Part of a small language model's weights: a variant of Adam for these matrices.
MLP neurons of a small language model. Each row is named by its layer, matrix (down: output weights) and neuron, and shows model dimensions 48-303. Each number is 500 + 25 x the weight over its row's rms, rounded and kept within 0 to 999. Numbers have three digits each.
Before each neuron's rows, "fires before" lists the tokens most often just after its 100 highest values on Wikipedia text that the model never trained on.

fires before: " |", ")", " from", "isi"
L3.down242:517491480506509472513502493522516508495501515484499502516474499524519452453492454513501474502522511472488515488577501473508489468526483461509489478484511495533531513484527462458476486537472500508498500468500519512471447469500502514471550517518497522480532534513514458486513483487514496438493518475561485474490497511469489516551493506497538511469508527493519516489501512548532507491495515472498534512526485477466464468524533483454510491524490491505492514523518548483500510519466462491474518527498498477494517554521475500521455505461488494486539498512484539526473524495468490568478526501518481491510515536495499465527509473441521476496480491505455502545502525534482492461464487507460532506500495459480530527512480496524484493531495506520514542553547485493507428515471532

fires before: " ", "\n", " Capital", " L", " W"
L3.down518:512479481515511533493479476520476510504472479531475492444491488507514472484544483541526490498528507499471428478545534472484541503516478538469492478521468507458523490526479517515534496531517527493500523502499513512499498531507483464534456450535502533555469490491507501494488547488482496504494534499503499472514447465489522509522492504539532482467510492477504497517548496495518498514495504483470519492529505481487505530496526498534498508494512511480526495492502461489525458509492488524535506512528476462496510463509527499489516520492523505458458470458460527509508561514535464495497500511520544488502509465512521508516502545488476521524483499470474512469510536512497512441525467447528467515508480507471509527500468511481487456504528476534506529511530476474471483487541488

fires before: "\n"
L5.down445:439479501538496529482503485458476484483528490531478555481550466514468533466486501519496518526429511492487560509517538482481474511491477532535487468527486530493514535513479520539504484461484492508497501479498510509478513535505516500546505531509517496555476485528502493484495538490510496500530536560468493463510460499491482469533518522496508507487456531530530476547498502492507495484489469505502490519504492516533519498492506492495484511499458485503535515485520512476441494473547535523498534477482521460505533492526522481480482501442470492483499427525467488515500474458479527528476474486439519509478465535499494566496469492542499538434485508483472507540527539483518495508503527525519525496459503492520537453497511479502493501504532530511477513497512479495485508540466523

fires before: " "
L12.down1174:492504528496467565475500510498525533480496467484489459499511488503464557514497503479507512552486509540449502467501513473471515485478475472510525495418462572526502545481510479466507549520462483504512507504507509512492523519514520543503500488482489540507492511592542483485464495497519457462481491548512503509470488494503509451468492542495509504532519484473485484494532512459531508487511518525492513560476541509500426491493520490486560532524480523494488517475491461492466492477513486543537476488493473518558509483474473536483460489486472507495505495510499463465534510520521483451511490492508526473446514446485510501494438513485497501524504477474500553516492483468476498493511530478505504528499496472514486517520495494499498479489491520492517501501471508523511469551525484

fires before: " |", ":"
L10.down287:483494507486489524509474480497484482532505554482494514494533512533514534507467479502516530519539455505492484507498484518496501476500491521504516499511475460532525484535503507490530521511398524453493526515467497488469431518481483480459521490483508497532447480482468490471468513461548480477493478464524489502578478512506454494483534519531528507519458495521474526506496503449509465470493477525477514478500479514494475483462481484457520476504534506508531463490527481534480487506542447484480500481508526455503494510497510496490486483482504505507544478522477515538491504495477564549476505488475461535541483471519494490507494553514509467459520554485517448527487522485516491575491504531463459490473521500504532497499488522510507497493490512479509500510431511496518514493527528

fires before: "A", "s", "C", ";", " |"
L3.down240:538482543507488505537519504487535510520504524501433473514512513473491523482498505500474489470470490480474493510505507495513479493522521438516486509510454511509498489493471484526513463530511505470543520470479491473536504484499547488541472479494559527458455494521557479476515482528553482473521479514492474488480507477504468503511496476487474516503542465521533496502496521478470518526463483496498519500472534496529464474533516493469496533497506487493493461518542510481497497517462516540505535547503514483539495536493481499499457466500471512518442512489485563519496446467520528510483525462510478542515536494477465537489522550498511481493479503496478514503493550495512504524477521486501525519536499494511501474488526509508472496511495532474482523473506507489553495533500441

fires before: ":", " \"", "\n", "'"
L12.down642:472493517499481513488482541490468469492522506468530545441495488528537525498498505483530519452513455505505529475455531478515509484453453477476510499511523530492515505460510460501521514481520508510523490489488512485518489517514491507534434521482487503517448459462522541473530560520458492467502461540487502497463511566525517499484527503519519466519519484457484510470430545505543488500493516491534510518507499465493474549499522479468499486535508524513493475526514486528512495521554485458491572537527506478480483482528524493506519507454508502572518515457542555448536492487473489516512478486524465515494484548494489504498476499484492517489545513510474508463500495495510512494479515472487476486478489496516463463488492488483504500489502498544531477523507486501523470497503525

fires before: "\n", ")", " |", ";", ":"
L12.down920:468441494484466525501490476499523513503475447466515491493518522509538442535466495515543493464540471488544526507502489520503531494524490496480492511544519484496491475513521476533489532517423523427475534468528504543489458502500501520456490526546481468484456511478503525482466492480515520458513494462433501508576556505497503504493507483516509499491505495520484504540483468491494464475476550524534472470511532537496501508455506538471490503495522471495498522492534469548470463519489495494499505498505516501493494526498531502447475493502488524541500516511491495510480489469488541487514471488513480498494456499496474484462523511504493504505505501526483471512525543477515530545501532483495486510483489447492536492538534525549517535509574504506499514472492504523501495506502525

fires before: " a", " the", " an", " \""
L3.down922:486518511511523487482499500497504495463552477509485495479500563462496501457503481489500479536480497506495466532461444487513502499518477542525524516527511530510535507530533488514569519475511527441446484526473507489500475497506478478536490530478517512482522505494496488498523539506500504458519503539500514546549513508467517486510538501492524517516497541538458539481482511486516544468477481484508506509485484515510474462529476538488510483517520520525499471539464519529501538488492483490482509478488503492499461454505504480478524492526498530482482515501521508504473469499482483508526477503506444477525525487473533491491509498550530466489495509479461472500446526559504497478509467519543531537476473451483444473491510541506490508502436481518524496516486502516492457493510470

fires before: " to", " by", " the", " a", "t", " his"
L3.down98:499515495475508473491503481517535518473502500489479492492508469473523497499458537489512477505490511529527536493472540518506478497554518491477500493454505499499501492501490463520509540467512529512502478521532456507515535489477560478438421504513525497463485489490500449469492501545486429500510445515492545520550502524466484504500501495494490503526475510513418457539533507513475500504537487481520515498537506545534488504495456484538513516535479475472471525474477501480527518474494519480546521532498469489543516543502494488489518485528480512485544505487501486494460493510474481481504498470503513505454502518513508494522511470532482517479514506470511493560531477477488508494494518488555522517507519445499510498517511496476488493518493472548505484483463470504509470510519586

fires before: "\n"
L10.down646:496511553508520478535456531511507505481460518498500474529498544494482517517512486504485487500496480488505517477508531505514522498507520513507466502532556472520485530500512524511517484443490509470515543461464499518520473513466512502494506496530539484467501534491541544482496496530484485490475508513507506500486462500495528437483501504481489514543507523473501501563492493498474462501530469459475470435480521463531468542532523458525467502475503525513542527532516479471538483506495536532536479496505513437487520489503503501527524497451497490491535501524547545466526468511503496479472446476492473489516450503486516538551479486418509531512454526517510514550535469505442485486481519522512476460527521483480454457517486525480465521473492508499472527502505525498483475479542490

fires before: ".", "ig", "==", " Species", "or"
L9.down507:488513498489503499501481499496505528481456473495481556472494553511476533490488519532533489478493513541467500485525503529503481477519481512526485545496523471543507519497458484460488482523443469472529524497480439494451500482502520529517511451492522519477511557469502459474503514523466523531532505498445507500476531523490481500448511512473506490525497540487505501510511522502468471469492490520489531509459491530533542479506461517528493468445499470476481476473482497495481511476558517493513516524490490586532542503487491483503488529567505508463488526544484470555488503509527495473485470542514519507519506533514507503470481482509503522522527541502492514484530529494507503528481495552512466489516539530478501478471522514480506498509507518500469509531476516446527513478495537

fires before: "\n", ","
L12.down311:515532512533527466524457521467501552514503511542488468474470466518532490495501507534486522487497475498432490507489487436480494516469526520512490480537500508480543516464480544489549534534513500491505491511497527493508474511508455518508524496527513503510510524520521505505473485495496479500487505486549482490480518542470525482471480491532505500464494549495508492487505464481537486488480478454446527534535514461484491492485516496495484471484522503519461457468564526508498477532509482541526462512505508493458512510492515502531456557519432532453526525512483515506565558484520506492483490505493501477515526513499469525543506486515487483504512535481500488483475435484468514478500480488478494532528459465478501502497470494461473468512525537524493448496501514483461520509494507

fires before: " |", " 2", ":", " C"
L12.down760:474537519514465514526470534446523535508458487540454487482483519524487493478505451486441486486484504471525476544487465452501509537457539471495505489493554528488504470508492471507538470487488504517463505467523522442491502516518484518445494502477477461492488511454527494426465475507515520516499500524505526473536481494509493522509500488484485471505501520524512487532529486544550454487502503490555522496516458511511501556490491508469515522527522514548454503491522504525518502478500502474483485501495491495467517511491473542468472533476484498559515499479493477490483444458491522543472524524516561509521498516474483496468499497499548506489530515501501531502505552522510532503501490493484481537511529522518489487513480543471489533528508488528503493456520514499485540492494524

fires before: "\n", "---|---|---|---|", " 0"
L5.down1033:460525512511523502532509503488524514532510492487488484520528516494478486487496540540508481500517444511485509445501516484494513506527535485487494521515510465504552511475520487544511544478481517499450491468453521481498472514520509490492503490526508492478478521510523500491501480540475478513525565548507463484519521545466478462498474492469510473523495506487485492521462516471521535537464470498509497504521531499477446495477494498488552524527474455462532526479483539467465490502482508513531506524470507429493553492492512517480506484432543487523516455465520514495471509514474563489518516467477484506485504516569540491556524489512527508529462503459537508510521503457485482456523500519497523507519499499500499457501490509504504498525499527522488473473485554491482448479544501

fires before: "\n", "---|---|---|---|", " |"
L2.down2:519498534526493495540488507468519504511484515500472491527532540503509494530459502511488492468473456501497518494541469458509512529507489485492481486556502521487502504520454518470521491515480490505499493455510512511509508497501514507492468487505477516487509526446566481487492463495481534524532498490495513507483532470500539499484547518491469476510507507478518523449527461497545506479492479440512493503512500466499486497485488495483475487525519537513513493492487499498493513485487503544470482480539501524510480503455497485500492495496511489525582465462574427462489487518490511561428513482484482489512493539497460491477504502490515464516524540566438543496492458491494498496509480465521534527487499537538487530464529501489503487504462519502550446490541512479534560502495502

fires before: " 3", " 7", " 8", " 28", " and"
L10.down145:438470493472517506482498492461516476452507515525480480474522512478449455479509506469465529529495476501486529535493517530490486530555482465536487530494519506473479456496520508485527462483500480431514513488482502566488514544505507497476536499468479475478515486481473471561498505509482513435498513529492465508509565472510488477550531522516497474485497481469510486540519492491511510544485507508504544482505492519501554463485521452540483519480507479523478511481512515525529512504494529527520502504512495548493484499530507444532518458480488497509570463489526482513486484496513535492517504497471509508515537485528439539471486531502499522453479466526474523504543514452511454542488514498484522536498507524535552488481489478491475487499481509506467493499514491498507494528494503

fires before: ")", " to", " (5", " 1"
L12.down925:495522513481470486451524444511495489546498514513555458497498482514549502503475521491519483514514509493491552542539511518490508456507504495493475512484545447520491490499473526513521481538429478519547531479461476482481495497518544470493522516505452520472498494515495514531448484507512481435518477490501464522490511497533491522508486479524501490533470511498505541510504534469520488471478520541482512487552502473534484491481509540540491461492489562509528498541536498514450505496445541462463453500534540506478481484489533501518483483486494503452490488482504482518452507514457486531510523473523505519532530456497487461500485466537474531467471506483522473530534513471502531491485529478493549492477490510515476531517532473513500540514520481519518545515491501514481522489499520

fires before: "-", "\n"
L12.down828:516478476528511537485504511512539495496508506483526495508496499490473442517503458505467487472529458501444510515493518574489537544535529487524498530442497492514547498565504502454532475454495500454535440481500516487491480466492488462481518514483501471506474508481477502491504480447461480525515513495539469515469500521495528469507495487488493519512558476480506523510516484488464488485460515492498462474500520506458460528500478517518489475508500478524548509494507479469548529508499487519473522483479485524522508489536502532524520466556514504443499488501523522504498488502496501481495525500489474511482547512508514515517460486541532508487514506502497500483524506527534452467475480516488515452506497503498518523466492520495508579518485455495509439476528513523493567555493518

fires before: "\n", "st", " |", " played"
L10.down532:506498524456496490479502517494504505536525488486505484500515490559512521488522497544546488441525499508495501479508517499495516490500495485511516508521525449485500473485518487493533523472458487516473519518548536511468468486443526486500471502484538519498502492478473494491517498516482549495524523477492484539499506504459484489499497492509489520511497517484491479494471521537518499514503531533509481510506504491501499417506536517501448473520491477537466512511497532507487490531536526451520514503514509485444475531499513450513527503551484533456500487501480484511509512505447470502475495522504504484480464521503498437474525506464490482481532549496541485538483505492506534499461568510476545507485499506461495492471504479507488546452499496533487502478464452459511449469507514

fires before: " |", ":", "N", ")", "\n"
L9.down1045:503531526487556472520486485546491467468481523477483522457501478468467499516507512521524474506497538488465523468452479521494499512501496504482530491531451514485507462512509483461544500507463494451535586481512498475493500517509479506477510499514513548456459496494507501505504518499528460521515504475513442504460546531481505498484513561466539488516502501514488551484506462479440476463527510505527538482469474471493515542490489476476494508517490475529507575499493513503510467442482525490493541539481492489486536489466488538541485482533490493468494532541506540451487479487512504475501550511501460545521544499492518520524485514510490514560493508522517486502503533489521495524436508486509472476533517533504494529511495515478500506534510443473519491480560511467461502470467514

fires before: "\n", "game"
L3.down866:483455493498456493500486506510462558504508525541517502535508507477457484509484517517488492474533461516505490495550484512514488470496554517499538521473509490498503488546494496469500514515447502522477495505522523500523466546489479483501482462490477505544518462507455538484462522509537488521497484478527507494495474521495514495464509472500498502494504489459490533559464531490480481486523493538506479464522504488453483547496463499464452505520505537517534519429509517521527515501497519522471492445519485509538470524465518522508538501513495476527482481478520500533512524519486534462486474480511480524493470477486515477526487491505536498517550550511473424518471518482524473524525483521472470519528480482482493503463520524474475488521504512482480493506510491496522534473491479